Weights of a small transformer language model.
Size: 10 layers, width 160, MLP 640 tanh GELU, vocabulary 4096.
Architecture: biases, tied embeddings, attention and MLP in parallel.
Training: 109M tokens, 6678 steps.
MLP neurons of a small language model. Each row is named by its layer, matrix (up: input weights; down: output weights) and neuron, and shows model dimensions 0-159. Each number is 500 + 40 x the weight over its row's rms, rounded and kept within 0 to 999. Numbers have three digits each.
After each neuron's rows, "fires on" lists the tokens most often at its 100 highest values on Wikipedia text that the model never trained on.

L3.up376:499434517524475503496515469536550492456422513563619473536500533489554475479521446481450467477460494462471440493453456506496473513516542569429445523452493509565555536459509505417549535538520564463436508425535503488519525497435506550561459489445481484479456530494475559466551518460614482497553522515430480519546538511509478491532539545489508484524449487469497471467481407529462490457536497491502500544550491559530452567516525434455452525508564515506563537518453501463477481398525510
L3.down376:500520465525492513511473449537529463443388509499553461541506519562451497551510489481492500492452525518507459407508410488468502507536506572536514478458451518561510482456471486458498508552571505438520470469527517517504503427470529553541500461535484470507508559474481498455517415520569483486522551473461493486611507466479512463544567465511586562521475469553456408453517455474448571480510509489483526512576488567494555448540567457451496510524563500488489468504480480501546550402508543
fires on: " place", "ace", " time", " Year", " life", " all"

L5.up608:497471532449480469458470486445498466474499527556489425517531466493500484506493470484547498506516523536571433462595526478527530524445437524480462482528521492476484499484560482479458443519543466577491478451412471509558529459506503450517492504546416578547563473519474603479543539501535536535478468451485547557567507509508504493482479607520519524445509532462463558544583566492476562537416438537556479483479446471468453497438541497524462466470526521514502506521539491475506395493449523
L5.down608:439485551559445520523491568562477550457444484415572577505525486540451514476517458457474460502476498496396530549475550551485466559477561551480537478536488452494484587488511500523527464449516512497475440513495507494462515544518494476488519565540483451477508559503492509495483502534492520465457464413468462506467531438546487492496543437435510535608460478476507457438510416471434473454462439445523541542520566558533549497547512497504472492531495543543547542464582490539476515538542490
fires on: "1", "2", " to", " p", " of", "4"

L3.up19:486501528482535517482498456532496465446470504498539535607430498522561492503507532420476541553490546527507492495516536503494468481487508481516503478480517482526472496470481553488413479516503442492508493500491476583518487518551452422543481485498464588496512567470481514425501607527555507424532427457520486559484508492461507475558481491565474433493456524439550589439492420508510402402456596550446505587493488481467522521489547479493489495542515485517488498584495547506471499511498450
L3.down19:484444496490443498485576490486480478521414513513519489550485564500515538466497558430445469456483518426488516539460481499463498435576560530470521527505574465470540523445566514466478484467491480541523472550473484565454487461500495455525457497522589488439507485523483589484502513522613525482520460534494503504520493537463590405503374489518470448589532549517472564480481508453591488509529549482466470570454462474493511528519519491537503538492512457541473501530538484487467467465436526
fires on: " back", " p", " cl", " se", " sc", " play"

L6.up356:529560495498495436547515526457479502520556556485536471455483510455532433449552475478535428496419473542501443460417566500477470508442533535472467597515494528519494454499525514479505477558522518472473533543486476521475524509535524567505440532505472550419517501437517452445493489477545458511499540472464537504497473440486490465470442442518528548456497502520472454477527480575489492553485599517519583492531473467459524440538473524469553467514541459526567563573416547490550560514550418
L6.down356:515469444582485568474485524484469501496577430487479448547497474512497533541555498477478525486516485496326464390449526532477489500503567514491482513528471522485501472442463477463515578450419494505426487492473503496512509511503529480447484565450443493537482551509596567515513525484530481506498544442597540513513523506478544518483431506489468491496428482552563512441479468517519457581522529511528497480433506534483460486500513552499538496545515609485491465555499536521540532489531499
fires on: "ac", "c", " di", "ic", " pot"

L5.up495:528507516440475522469532528514439449498535453481545494562519534494472521500526509493546514537461429469548477553473507502509489545490566439495545593525536532488485513469454530518445498504435493408489507472460541486515513460508514412499515534491489533558517512502422495503488477495487473561481542561531547507503403493505421480508557447455514427527560485425465498472445566448470539562569581514468537572502524548451561475469553489423459558481518548532462527456531505497474522435496413
L5.down495:526486516510500505544481508462386521578521524472538494428571482533482478486484529444501507514435516454486439560471486506546498464449480493564488519468519493496523444516528467477583550558532489468439490483582427460478575479428560511493502474509529430541556545489505520431540527518592480546493487521498518456467500467472459454536440502466470485502479499555507576512565515546531531485453620571517513476508562559431481568488448521524464485492467504504456502455496463564494440475480473
fires on: "i", "o", "iz"

L3.up288:460512498507505393506483566518495463434486487538563506496514552526500516522492466507503434465485575534458564516535576562540381505553466503558533472457478474453512550548524528477542457458462483489440510472436518515516520495501542438494510571487440509481466508434471502493537443478493385578548483528514523477524442468500465502505530540541533488472468529470507435483540544555449537496481434452535451534533514520412499454580517494457478500423529544520530496483510453533435502501442553
L3.down288:567475518469448497490481500545487584494527408483508555528480540489570499577538558493480528511488472464449498580502460452513507414503501415530515518530450535437499490511447465467523462507433516478471477482469472495568504493516525505485524541502495555520576534463593560498478483557538452514502501502447515548509484448535577500538527520430464474530431388465464486508528493432487504518488446449528475581428487509444492519466520551487531462511502434514516470543533481496523621495552480
fires on: " ", " c", " D", " –", "_{", " O"

L3.up619:383514490509555580454528521503556577474457488480481482510540439459470549530533495523454529500524605455534486514554441505554500494487489605530484560479524499511520459529456526443497507495432455502511566482515494559493513535529479543507496478494536501477440492505563458472504532460510556473480471491542536534492506512482508505455537431587477425496503566464554516493487395514543468462569443541491440510472499495495457472528526442483506462523507412442447489540478481418480474484587549
L3.down619:467578419539470454464554458485519513487479504404493579494506444564537416500460430501518504510456526543510530563532578446457484524545502555498546528518474541526548567460528492544533482452504478527546452487543453442534502527505478520468442487470487548490508539490531528519539479457489520469445547496450519411516442462582504400520492544398526496505503481485446469450529498516424514496543459526439479552516538510484479506544444562487474450486521490472543509494568549479540492488492580
fires on: "end", "v", " he", "ch", " Sch", "augh"

L6.up260:546472495491446506563517484522473504460563464531492458523529419441458520531517524444518495460419458443507478480524582449484502505520454476543532458518476457491473509552482518525539488538550485439520540550426480461486562446529511576572525530524565480494532541420505437497501492497526441482471550516501588453492516496554520549467574535449464426518482525553534488497578505403525535432505515504550521483451460522528471572526550480552527439468551528469522566517482505515462452427484465
L6.down260:469456505490488505476511483559433448450591543469542508497429500502539485481496501614496530498492563513532493467432501544517517468463452536468477530566510561408534485500532492511468490494559409574479507510474453577525551494451492426530483512506473547419594482519500487531538505464555531496539463472481467562463517569536500497503420512527541504475460474458522543509514487492455499518523454502444481381476519497588525412473462544448492505505517511472458533503477507535526502533526588
fires on: " sp", "le", "on", " p", "f"

L3.up432:476439455470491542530570457518552531422492534472550457555503469544484484535544511468512494525528478506507494465487537491479498499530564523528455502567494503428572465462457536492530411569445559533489491545533537569543487471448486549453476430525541471530479414406542575425495453491504470528504471483519533544481460511477516491454499480575468486547462482569479539503499554481519575509517530528440490526509482404488542503497528460490483478528574567490613530468415521516527465498481512
L3.down432:482520495489511514463441589506537428479463483478573476585490481495514446479490461514474456502502446485525511556545531470432426581528509497527457507476431421523476519492487564439516503518432507498525488473538533523496527516424488523488540542444536549563494562456486511506564449532540487487545508519600483525575450449472494479474518451485521552474526421454498528563479529523470516499497464514433597527535499431480508490424533499451441477511578568471528492569449524447503465487464518
fires on: "%", " res", " r", " were"

L3.up151:497546496524488515550483537496474461482526650496545497482469455454499507438537501530485539486509468553451403497490486540491420490478563562515502499425491496477519557487513516464466498507461473539475542525484486478624455459556471506472551497454581538445487531531486416511519519539492489553511403548474476460492485479540456487508557436504555509564508527479557465547515451517476510522487449515471420499547502512467502584558494463535509501511438490452498515512423540527480515510404459
L3.down151:449491501535475474502448504514520490465485516571496511533514449509542527533493527478554517488535491521579450488458517362518530451539487501467571498528529454467453538461479472468504465517438509598461569494448504541469524501552505531481455473463492453448576477462463569503481472513442481570455480512546509504489564505521476519464488501456565458506523485495557477479491534404485428547611477528457460523556561503494525459421489502550517563579513484432496544541551453483450508473460528
fires on: " from", " on", "N", " in", " American", " well"

L3.up211:539463516466455510538580461494521466499538480536476426514555534476467567489423493470556523438508535529506439521553540487479513485522468472499507496582439493509452436522503488536533550484493560518475506466521477549550423489416446543507506545466490398472528527495589489553484540457404462488509428544514555505535538474549475536491502448495464525485491551498567509440484527554570518516523570492492483539519501493500478550435505439495385526535506431550403518479491493536514518490504502
L3.down211:457491554507489473628515481542443547478531511430486532499491470508458568580482467485540498561515478536499504580546507496499429471501425447483457538545513472540529411485539483454491546514501518545573463546463524534538482484545498511510423476510538478479490362485520490478518472457507505496507484505445502532523483450520478472520443479529513512481497563508500472508462532401495508503582489491547508413559499478526508497434580505559521497551515434499506532495454511448550480396522553
fires on: "it", "if", " inst"

L6.up153:541431598449485497542457472517501526517504514555485467577492455499475559489555550538495510465474551474465493483488516454461551540461516518541517482480513521411489501493509494554448423553470486502456484553461509442423535477506530496473540531503464538495487460424479529556509505467481459450482568479570481495488463575545530461451530518499522433506460450558481499462455552478450419448436519423539493535482462514480545514471628467519420524484522497483476500505579532573534474470500440
L6.down153:473488542474509506483490446500541467405490557421440505540551460505449464522506547485453511575498546473490494486524497536513587512484483474525501546494460545431476461544540496437484462555441483474527461525443425489516435579515550510499468507495497549410517603482415536494504549507435511492454562494465493497530475605480438524464542525501534529523483495526528499535438541502508545570555528525540500499535481432469466544414466553541477463561440562495501484457488511504503508546456527
fires on: " S", " s", "at", "s", "ok"

L5.up164:425470499531477484472504528547518485443537476477527513464477577503576505509462576523485501462463571516600477545490454402398520528496556428496482466452533558448512534439499490499551553507536528548488486594419494488458519530513477486486449557549517516477476525406472513570590505508517480512485585466501417505479473507440501496504506506446441565470469493476497501573551485463537503515493422547526512446518526438511488483440476504558485481469474473479471501557550491498485530492495458
L5.down164:491463516574525516391451562518460460522516533440523552517437536511493534559421482491489494489489485508510499493502505492526502516430511513516471498524504540500502537437547448495515614517543456518497510531438515544471497488524531462459529479618537517577514551512588484542497519484532555554475440462456447472544504523412376419526498483524473480518516552528517492532515506473517497508480488519467517511458460482512491459378439534556458528462444483418507521557491471488514488545460512
fires on: " ", " third", "1", "aid", "old"

L6.up607:450560511519551530525511444535509506487455489550423434433531482496509409503487516519497518474463473433530532540492510452486460482495536474405370525551538537489521481503512432488545548463491565499474502475447565440493476462472505469460493537491472531537494476424510516548431478524507548462508519595494478520503506522526434497449458514514449572449544551494529528493435475603494580552526548484578472497537519510530524468467477499509556533541475462446488522459513474579452443508517482
L6.down607:509474494484451440527487477505464508459549435466457464487506511506489547557510444397444498527494496585481511448564476469516507521572532565458528496520511504544552533526459494588522579443551579508443521552481513415561489574539500448488536527529547510511511466469465517498522498521447526531544463488466461507489445459492496527489457447444525486512513506508528548456457478480411568421443489541552524515509450409480467547485472470477435532439540532541517482551487483488457589544505508
fires on: "2", "4", "1", "6", "op", "5"

L6.up318:489463557475540493502523512492478496476518436552530504494565450587522504480475516556532504509533574572541488498470525506497442444541447525496452554594474472509436537421480506509508529518437533451544473454521444490489493516565504467453525549440486576499542433448478525437524503403485514476478463443494447480483515547501536505457447430437518494492562512496486467476625542424476521497472468463557573497545503475515408519538525477486478528519524474520491571464553488488529517510506569
L6.down318:546508465485546602416537526550499608439454466509551503539442457496527499510527571513501474412508506490488472529506543517439499527505455523504489485472507458491541461527467584468444442449454501487471450483467393549551499488541554471515540513479491483513551490470591478546560529508477513565536423524540491526475503547537598427412493480543498552485516471447500462535495453494457523481503481540503497484606516480467499464528524468433518467514492520438495501501500496442469536539490548
fires on: " M", "ro", "r", "on", "om", "and"

L3.up637:498520505399458514511505491538457575478468531555496453518505480491537468474500532514486520469489464492582513455494497517400481441485508506479506490497530491543492462430526543468468452491558433489474473531446517451556380462537524508455509580496568474535526534512550468534500486550505537515473488512469533477458475532626549504496578509489434497528504514503492471590542517500449495549471351497479484555517516462494500476491496475504421533531551529522422469465526516497554499502578458
L3.down637:472519476467404475421485449567532500522556507413490533467506461514509528394479485477503483644579487500496531528453501524498534455501504503497464508579516475461450457476507449548508461520479469481518471477476511455522495459452496503461530544460476444480459486519537495556509552552550480527531497502483418558427599569569549554480532536546476537491544454537494557507516430525488517480532484468498516441581462497518528574536484528473471553492475524438495520529481507531519496551475432
fires on: " st", " del", " de", " l", " d", " Le"

L5.up332:472426547456376551485458505494499477505530484551524524428510493494504464512557494432531532561529451504452486511469480506490507562531523489477501546434461526479500529510561555567524496505353504438497510476543497509496539400508483441521457537473508523523469501486409500480494537484470482601594546463553472540496482526533479521498445508490538491484539416459534539478559463551497481442476498534511536586482511541510489498546556514510419563480480522475474518471538481522507480430470534
L5.down332:504427511496528488478460497523468473416535495533497455539480464471442374500487510551496521556447591524566560529459431550485503587507499449481473526460535506445477521471486501512461475585456542447539554506453527539555541530528538509503407536510481507520468544480434517541485561440493461545465559523456539419497497499522462487485546508519563480450508503430578488493492464531537464505510505526488522467501435534493516502471544490526446557549476542499523435562461435566512479484560530
fires on: "in", "i", "al", "el", "l"

L3.up182:501435542505549527485548478530539439433528539467553439494539419450467485524506510465469474586506477480486460476543575509498475419539527563512559443505553539470574489547450553475517452478461543485531575502502435444502509515472460558512467423446519493482433447492535457448536496540492463433528535530525451513507499466545512519425464417496465472542548508533497457429465538535519496531428548507512437518502523533510486548535572490511532537543530488470522507541464581460483558447500534
L3.down182:471440528469509544490483455494561479497479554506597404491487443448474490546476503531442530489437502475545414524502531573448485482530552502498520510443474500542568504540498500448507479482518481479455535521475516590416561504439483570533472476472495600526508459595522495522489526583524491506531534487547474514498542491491469572460533446508436560494526483487491348518502501513521477518462478487483481480448440562499461548491528474498492525530545464481528478529450456542495550554506451
fires on: " dep", " law", " well", " high"

L3.up20:494514526499482469494486513529587503568515529533515448506483437527463407515499510426518470513497628540577542485481433505493492455459452464489438475522469444601518573460481493551580540483457555575487468547541520514443544456503508445553447535456476503540491505501523483537515532491461453434481545554535486556513486538472477502442474513479436533489504478499534540479473456459482456518513434527519533514544466515512413458577541411542484491498543555499538522492494533525437440508488469
L3.down20:513517472465446490473534467531472498444467495569442491500467613489500480430480480514558447490506445526451512486416536481497431547514470409496544533559520429532532511450523544518497515526467510502556546539573541436528507497483467554451510508487487492444461499453509487426448487483500500512536505541529488536482535589501465527525467494502521508427461507471553537414451463556419479539502475495471525502549427452488494461568569500576475452521539559560563561515547527543507477546486463
fires on: "K", "S", " j"

L3.up312:457515537490481469467508534491504461551510563437499509563508519552433444510514555492578545518492437485526491487427525493497521487431478454505534535555523473446473413489500376499562519515563523444567544511531404504534458510456508540480521522467484513456521508455522565556441444470412564564498465481500501487492466476469515531493451418507496545514517480540491437481462562541495512529546500468513578505536548462571472490490442493504508573464472472565484501582515542498465503431493523
L3.down312:529476495519569461521596501527490549426470547493388514480461499530509487498500430520491486506469472511467502476548501451511423490544492494491489472529479463514569555505466617553492477593443528500458413513484537454463518520502536522493513495556567469480474469535421431483465508525455491417501475524518516539546578500457393485550469477594539467470499529500521549548461437476520550499504524473460536545528505455531567502507575515504500500474466473467513504553465486512518507475576448
fires on: "op", "it", "et", "ensity", ",", " UTC"

L3.up192:480516445470576486497503433452542467468518485533538471507500426550511551482487506475426473514450541545565534558513491504604496500480507519478458510549522436496469468485549604559466573555506511508365447550535434449504546471418458456436505581514512504499521529457491504541457468529550465490528568481517516461482491510455461494562558500530501517511482483473547566483482522500496549480535571493496443523470514545522471499453575498497447545452478456473565504492479437524462469533520480
L3.down192:502492541491442530456526517488499563484612556454515499482485495460533478479496588576471459527497463537487552448499520473496552461518508493473520465516475583559485549506507453467486487448519549514508486500483506442467499517467524484476506524399509498529517418465497493524468447483567405462457555498537534517418450517498476575504449519521433507453530454513511501551492515544539493444542507527516530453497521502499472419454531507512521501554472452628577570547499411497564439485486468
fires on: "J", ".", " La", "D", " Di", " CD"

L6.up594:460485410463454467544448480504533538481479463483559578606542520495475528495478525494518491449448548544556480518530501455450536448487474468404516546570504486514420534521552488563542481457549524475534525455477550420508497505534428500428428587529516446536533428537549439583526498509476517457536453495437442440441489478529479496509511454525481521476534533523449473517554573515482527489485464480518491501519444477513481532495507529515534510544511502439521491573536578443532520520501498
L6.down594:495460470511509494455360535511495473498555506591497523513422526488535507467560540560568522537500430501535494460486470484496533501550511510485528527454542481471427492573417456499516440521492563500413441503522524488506561523445481391525618482533467507441482568478507514427509488470458519512502538448520488483476501536494446495474511470527485564481522492495522557566488530508525427458534504460468505504536531524474519474445443520518492519469499464567462574552516576547468507494547478
fires on: "5", "1", "p", "3", "4", "k"

L3.up217:477451451397505551525513462476596487489436550522513461508457501529543485475484463514509512526501484425460481517414505536446411447518474570470524504461505531466538436507518497488524401461525479496473476555562562455551545535494453521484508571536541528464484434459456511500530496485486447480548488503565544500526483491566498460543458505532528485442454495518483495491598514515487520545516487626558495478528549559483411559501520526447485458501515511528477486512521509548512445504590467
L3.down217:462471470429504507492497474504494491468509525501437445580457558558442453577531526520575516533492558489499493504478446535495428536478524491480503485462479496439462495555447545461489486402538549468472500501494555477525541538544452549517521500473520539514445492567450517521524451490487478542506478497579488507634474545490464525571465500525512511503461520476539455596593474535516475490518497513499572482477537475482482554518561513456487462450482513446428443550498504399438505487573516
fires on: "and", "id", "ight", " was", " were"

L6.up570:517502507398596401490543576462541439472562493484484504457443455539468461534417419439494478551556503481497482511460487513438548449473504495577485431519493522398495512518486573548558476511489481505543461557492481510523425545498544504489480506493516540498504498493437540511453490481506616508508510436502535496482489543527534535568477428466505482478511475512532590524563469516540477556525522485548492493464528452480474478538453471497554546478498535553508488538552446506562480465509474
L6.down570:502478536493490502513507509515489515437440554463544501466489452532493547583419459494433526577422458540568448545490513526512489532549428535527431373537557531497523596495513526532469509511522492486510445494466573544462521496479481489446552578497526498499515531492507508529558467509564445473504486472516535494478447387491478472510501464534522498495501547453542539447409478545497471469555475488471518499487518497489542526564461525469491473469539478541482618488504574505534449482451470
fires on: "an", "r", "-", "op", "ro", "ant"

L3.up514:483544464504457571500529520518452498468417536509511473449470468498527464532483493581445509551506484562521521521497526481506573471535534525501510557534530538544483496460481480561453438504442483514504449538564507519492475479434523470489496513506506489613476502480522504607497573431443439445416522495507465512517499432495554490520529522494560486436474483402502564479466512512535557514530484531464502408485458501560421474559564500609524496522560566458532484522480479495488478451508470
L3.down514:521550522469485448493520487450537490457516487478504510514455537490497483521494454612538486536504452509521502500517563475525508532473495472491492515577500509488448443540457463486470481509401465556496559436520574506497602462517545450558514499491572600556541532502531459578486507465495393540449544519513452435486466428457489472493473455495533513538471539574517487501485449518470464521467436502476585504524479490428471499529485519514487480550536558509553477507563462510523395482439548
fires on: " Gr", " Sw", " Par", " rel", "gr", " Dr"

L6.up34:534518456524563517476550484449496501514520519495496485524448457452452475473452500543544484449616479563474417475408501459399500480547462546519483520397534482457482502441506443503547475516508530482510474523470466462595544508519554585530505447540536557498429525464533509513496549542506438522519494427498544485559478519554564500485425548531511445428467488459538531457523537463486480537518481519488459537497457492483473479523450470538522474486546543543429483447471499475570504511553459
L6.down34:537510572502503484543433556545503485444478528546476472476516583491498545523452522544515492494560563458403493409506571457565442557466547480475530508483531508506557453546481499465484502490580408404438507501532493500508481524469476481554518503525523476446520500570486461522464522525570566522431478505480469441457550478459503553579515443526504451465506505532471522458470472555504491489464469566498478577514529499511442437510500509513452451453552502507542450421550519433513506497486469
fires on: " and", " the", ";", " but"

L5.up26:497447536461514495502380529404587538489548533537534447438479532479498482510519534460572491530436537488470528520427499522478436499493526465474538477457453518503487496537520565551455537478546571483556500547478527489594488446471515504383461569531461496475462561500464515495422459437534521455496458560465446497469547520501502449501456539463516553468490537504550477492423568519520471501497535475504512494458473521492543474467490447569585518534490506485532528508491571563510514548487506
L5.down26:499475472549445521482431454441507539533456426574433480515525542466533540487537546541477511471494520455584562449477526489492500516434563517572517491498470522485468479458490425558503435438447474478452489440501478538521516545549555505473556492450530458502499525478501533504513519536471521448445462478583466506473528445496629448475491528534484519500553454478524545470583494467485492460406477450527478467485510487523464521524485512455537510541557508546570548538453488510536512561437575
fires on: "ac", "C", "ap", "am", "ost", "ast"

L6.up409:501514503497445565445514495495407461493463520484544466480559469435440527469497468532416558446483525453516506447511523551522514483499429518581526576468557488479509568523490536494514485535504546526409512529453396474496516559529545502538540548551497520494472503503416545527549449474531512498452457494521411535465489493480475468501575468503544454464556523535540568485472493473489522484505513536485531506461463520489450490436597520485487605460468534498540544489515455531420459551470530
L6.down409:532509510504569504504478457541503536480552448507485561536475571524445476526492458442530483474496528532490474575467566501524513489480456555426469498511436504463515562446525521454481496530540416480531517464492512552555554464487507533513493452431482523410501526495525515496440420543554457413527529609516522490553518556482528513476476586469514517545509470417466492536480515519497482427489462466491515499416622440516516537485513544462461555445498546486519542468527478494445460507456538
fires on: "ich", "s", "ki", " students", "ts", " them"

L3.up386:515527508519538473496436491507448500527520562538510451449486497502496460557576504456509483551497477480536460458433484494489414508549535521531603488507530446568547514454488479541484552458508512457513587519413471459504454496544495553472507515437380524429530446443476456494443567507520487512568536490468488530470504428525484573567516490486502471520479503513482457498550529559497564454448565523465483513564540459437465502556482498573500470491456505517508490480511506490380530533475488
L3.down386:525525526543541491476478490506420404497535475426533561470543482540551470514491495437500510549462439537504544493497554457485549471534491554405522504506467480454529445579521496512492520473488503533509514457446454504456543434580532497494457495439474525559475480575525427483524498485496482457483537555538438495474558541536454532566502471537461528486467505537548493512553555453566441481457509450580458495596545523470539485483442601457495506511483543440488441453518527538460511493502468
fires on: " album", " Party", " party", " name", " spe"

L3.up420:459483481585492456459487536524461447435465497558512470488543535470484466473474472511501524537502474499511511425522409511506485510459501490521554465542593492499525527501462456468511541441428501451471531505441512470588438471508502566478512471481539513427459505488506520492513498505582515507461493505472489523473517466536515449508538478471499485545502585557585482450540441490503463411561496493465544597523598452564516460485497566482430513557524502528487421465571505437519550547470547
L3.down420:513469468456495539503489495427435526549510495578547535528541499453491440496454544422556523508506488523417533475517531511507490472461506519480454611464515433533604480495484521474499480507536476544542543460473487517454480528526518434468487480509472567480527493488533533561410495528504513561497530519481512438519554518596506517519495523469489529517475561400552382490538396527479498521558500462513462508504534462569449470475450470572494505520430495475508514479470468541515436508543468
fires on: "ince", "ina", "era", "ense", "useum", "án"

L3.up606:432504526478421539534466496505474504520559431524557540495454522480573491451528510531449439499467534494502540514452561526485524456488552486485551453510497599553470569514473519491544458474469478481522516531439503479559477511515454501481507526527554499380572506471520592506527481505535419531522531472474480482394600489508467552474558463551534426501497535511461510490421452558480504468432485466454543496511495511494405455525510482513469543531542542557503512484461499570459483522517505
L3.down606:487436462554492513482595495489501536557521491533513473538497554451537518451509463554483480487478514514456494495430522493504502545479515537529505518504583510524455451477490451459493476521505431439478488501433501562528493451544443524515479571515522430460495542448551509497442463556469451518486496512456520559482533447566488547469478474633549561497512543546495497510442482503470493462512485540515508486569517488495468477432587455539478532586577416487462495544511561552496447450441423
fires on: " de", " imp", " surr", " gl", " del", " exp"

L3.up507:574496460506542520477499510605501569543356564505543496473482493553496481529530535460460517549523538551531426542523567489515515490487492538476502495531452467565551547456446438491490462532454520477524483535472531508537472485560500427516447484504481532522489493550463547432466597478470480522484508486429485486561440457454592482496483460527505505545454517457470513510506491518480468537534506547522448409418554502453462467485490547558519438487567514518530510574513482456481491514506453
L3.down507:555463532552506548547514509510502502451501547495559532486377500580531472533491480490474531504538492454461496512482524471557494542499515581454532462547493482512397497451395485497547551513507450529522445480458447483446455525467535509463426507516582502491500531513578466546461570492417506526539578530538508473497543478544512415509419493530560501510466486554502460509451460471548512503453510499520512503551461494501604443499444494514503488524486568442539517476475429482464464480466505
fires on: " design", " research", " program", " works", " Institute", " Committee"

L3.up412:479535461491507519488528416515530534510509501550569495586473502567478538433488533502538504512488546480516463470448490535479450435479433485492507484469534512497471474453528451467480484478466564451539504530555538506574506503507457560484470543492468593503470422521502537469457437529504568508458478551528471601399525511498410487582505478517590548491460514554563533455550502527457512467513468525451492481527492460567492528537485497503498494564494481460473523495342503505500536502485486
L3.down412:571472479451479481524504472532478435512441492536508493550530445463523530554470505464459504541502458480442553527515522533534462460543444481537459436461536521486468522438448509542527458452459651490548547487508551504561478487477566541556434539485434539525511543528462548572474528507485510506557542452487460586505518429485424491529466518522554469516515484490600513530521495520483490513535533490495497509547459512518463485506415480495552518524479460513436454468478423551478449420473446
fires on: "N", "ri", " UTC", " race", " American", " N"

L3.up523:515446481479465483492477480507442467538493525505555469503494465496479544490503513537571514506469502521510427546519456471580513507466512570497482534507501537571502412508474468490533558463461476426473521497482572501590401520468503584507455533525521602524497528449519461519510589429489506531526494495502490484567434506549503517444413509506556450430485515513578565477495393554508504516542440508500503541495438429514455547525519468524453537508459494552578537487468495452474480496489472
L3.down523:530521437495530498496517478518441539529400471420477510487438426536481526493456519563533504467461414544479527490602509411502457544564446525498556526607502544565501470477531564515442506490385476532519500495514443443477457569472461513489479446535505537506492520466479496529510470462486514480524483472470475522467498620515494493483564476511563481451496518533502510527486491503542491568472399480507481485525511517571557449477515551521514483525565489506480487540454528481527487480431544
fires on: " or", " +", "eb", " Dr", "it", "St"

L5.up4:486460402442488429493475531506509463493484543531501505482543553484486532445527484461507494485522510477475564499567475566506484529541450508537478553505405483519568482534512486558500406538552484474495525491504449417546542472444488489524496521533499547423491489511614470437518448360486563569476484414528495549473554514525544535563476417553515533492568522488484562498490516513502425450497545462519563511476526490492477490535544472458471492477430481511511485502552525493488502474477496
L5.down4:510475567472490465559418523514481470460541499550534510435534478445484483520472507506554473458497524559569521520522513596530526476489539495500572446525540505570472522476468540463504531457457567503596481479454532511473504509503402504501406482532516462447519457549494547472545526481473485496542449534521499464567517449431548483541532450441533486495473500537525435551463485519559495475519457448516521517449551438479481480437492534510442416476560518491500516523481508388495458581462543
fires on: "al", "us", "ol", "in", "or", "u"

L3.up239:436591500506478531467523530438497483520555439505477579481625478481530505507539536535493516431514431507508454486487441500463511470446452464436500533452516484512474536545510456464521522448522553476487541594441508547516497540459550427502516550482519445468510474470450526555474502452496525560558447504474485477494506418515500459507491524549461485549514571546488452523460484507482538522487400414538469498503548482509511534581568513505547528416478514491390483498511509528506478556509515
L3.down239:527417461469469595481518487400517591466506486492476527532481501569465443537564503542559518502564467539594524455435439435536510576491498523480469535513485481428554547425472516516460552460505499521534515613519452538504500512510503494469497499464479476500457506508505479473473544450434502513483482516515491556465481471551416486485482445497547460520456560478496529608461466541528510499481493433526471476504448439463553479490516460494529459508483534586504539518462504497472485512580540
fires on: "ly", "ely", "ically", "ially", "ually", " sim"

L5.up468:501512501487573445441488485520444474494491509549515538548416555548501516540481501486533532547479418468514417531509491458506588387510567565510448491615551496538497486469440500536488463459531516488430479486428530556515518512490581478391467552561495482539513486502458502508481447512511483549475492506451581515479491478437521535476482469432456448507489520502484439477474429523459512483560555527524505567513485574513492466480526494546475558524523527468464523526517517463430550491496515
L5.down468:528540461483530584465535547553503477492484534537529516500474477535507479574482530433557481545487520461459453449482482535562532514521533523530507495554457526552599480484467473450463502475497524466469535444431439456473558473534576563442463485549560529547479460481487529486447496444538520576504499535459562468401451532408498502462526479476454451520441446452500443499506453536503456524595569453545515480498431493435491484522512517534432522528523537538520515467526532484471534454494541
fires on: " La", " Ma", " influ", "co", "o"

L6.up561:453591544471502477459510585419467564561509513536496423511469534501533530538480448507575500523531493504470522478429570528489515521502491475482496522508542449499482414576531511456497526511577463431448488503531492464455436495547467473546549481460503489550539540434478520510478507441527491514545495417563471415480493404457510544470463513475470486492521528536493441510550567454528581468521598525514512468489443515557504474468478474498502511518505430494517512565460545512518448488453434
L6.down561:486471454539528504473511473524399505484387455445426460526510528465504558448483548520445467514460510517435530490541523391570486506480499494505481474491459484458462491529490525445535538486428454459442526411558492520543457551498480517421486436504453570561548578529546517527527422500536505573452470547497535545521479550545525528546519532546496530490527500481553555536519533431544439528550515491481466456428467548535499502482492483479450517481545551537515512530489478563527532508514482
fires on: "at", " T", "t", "and", "an"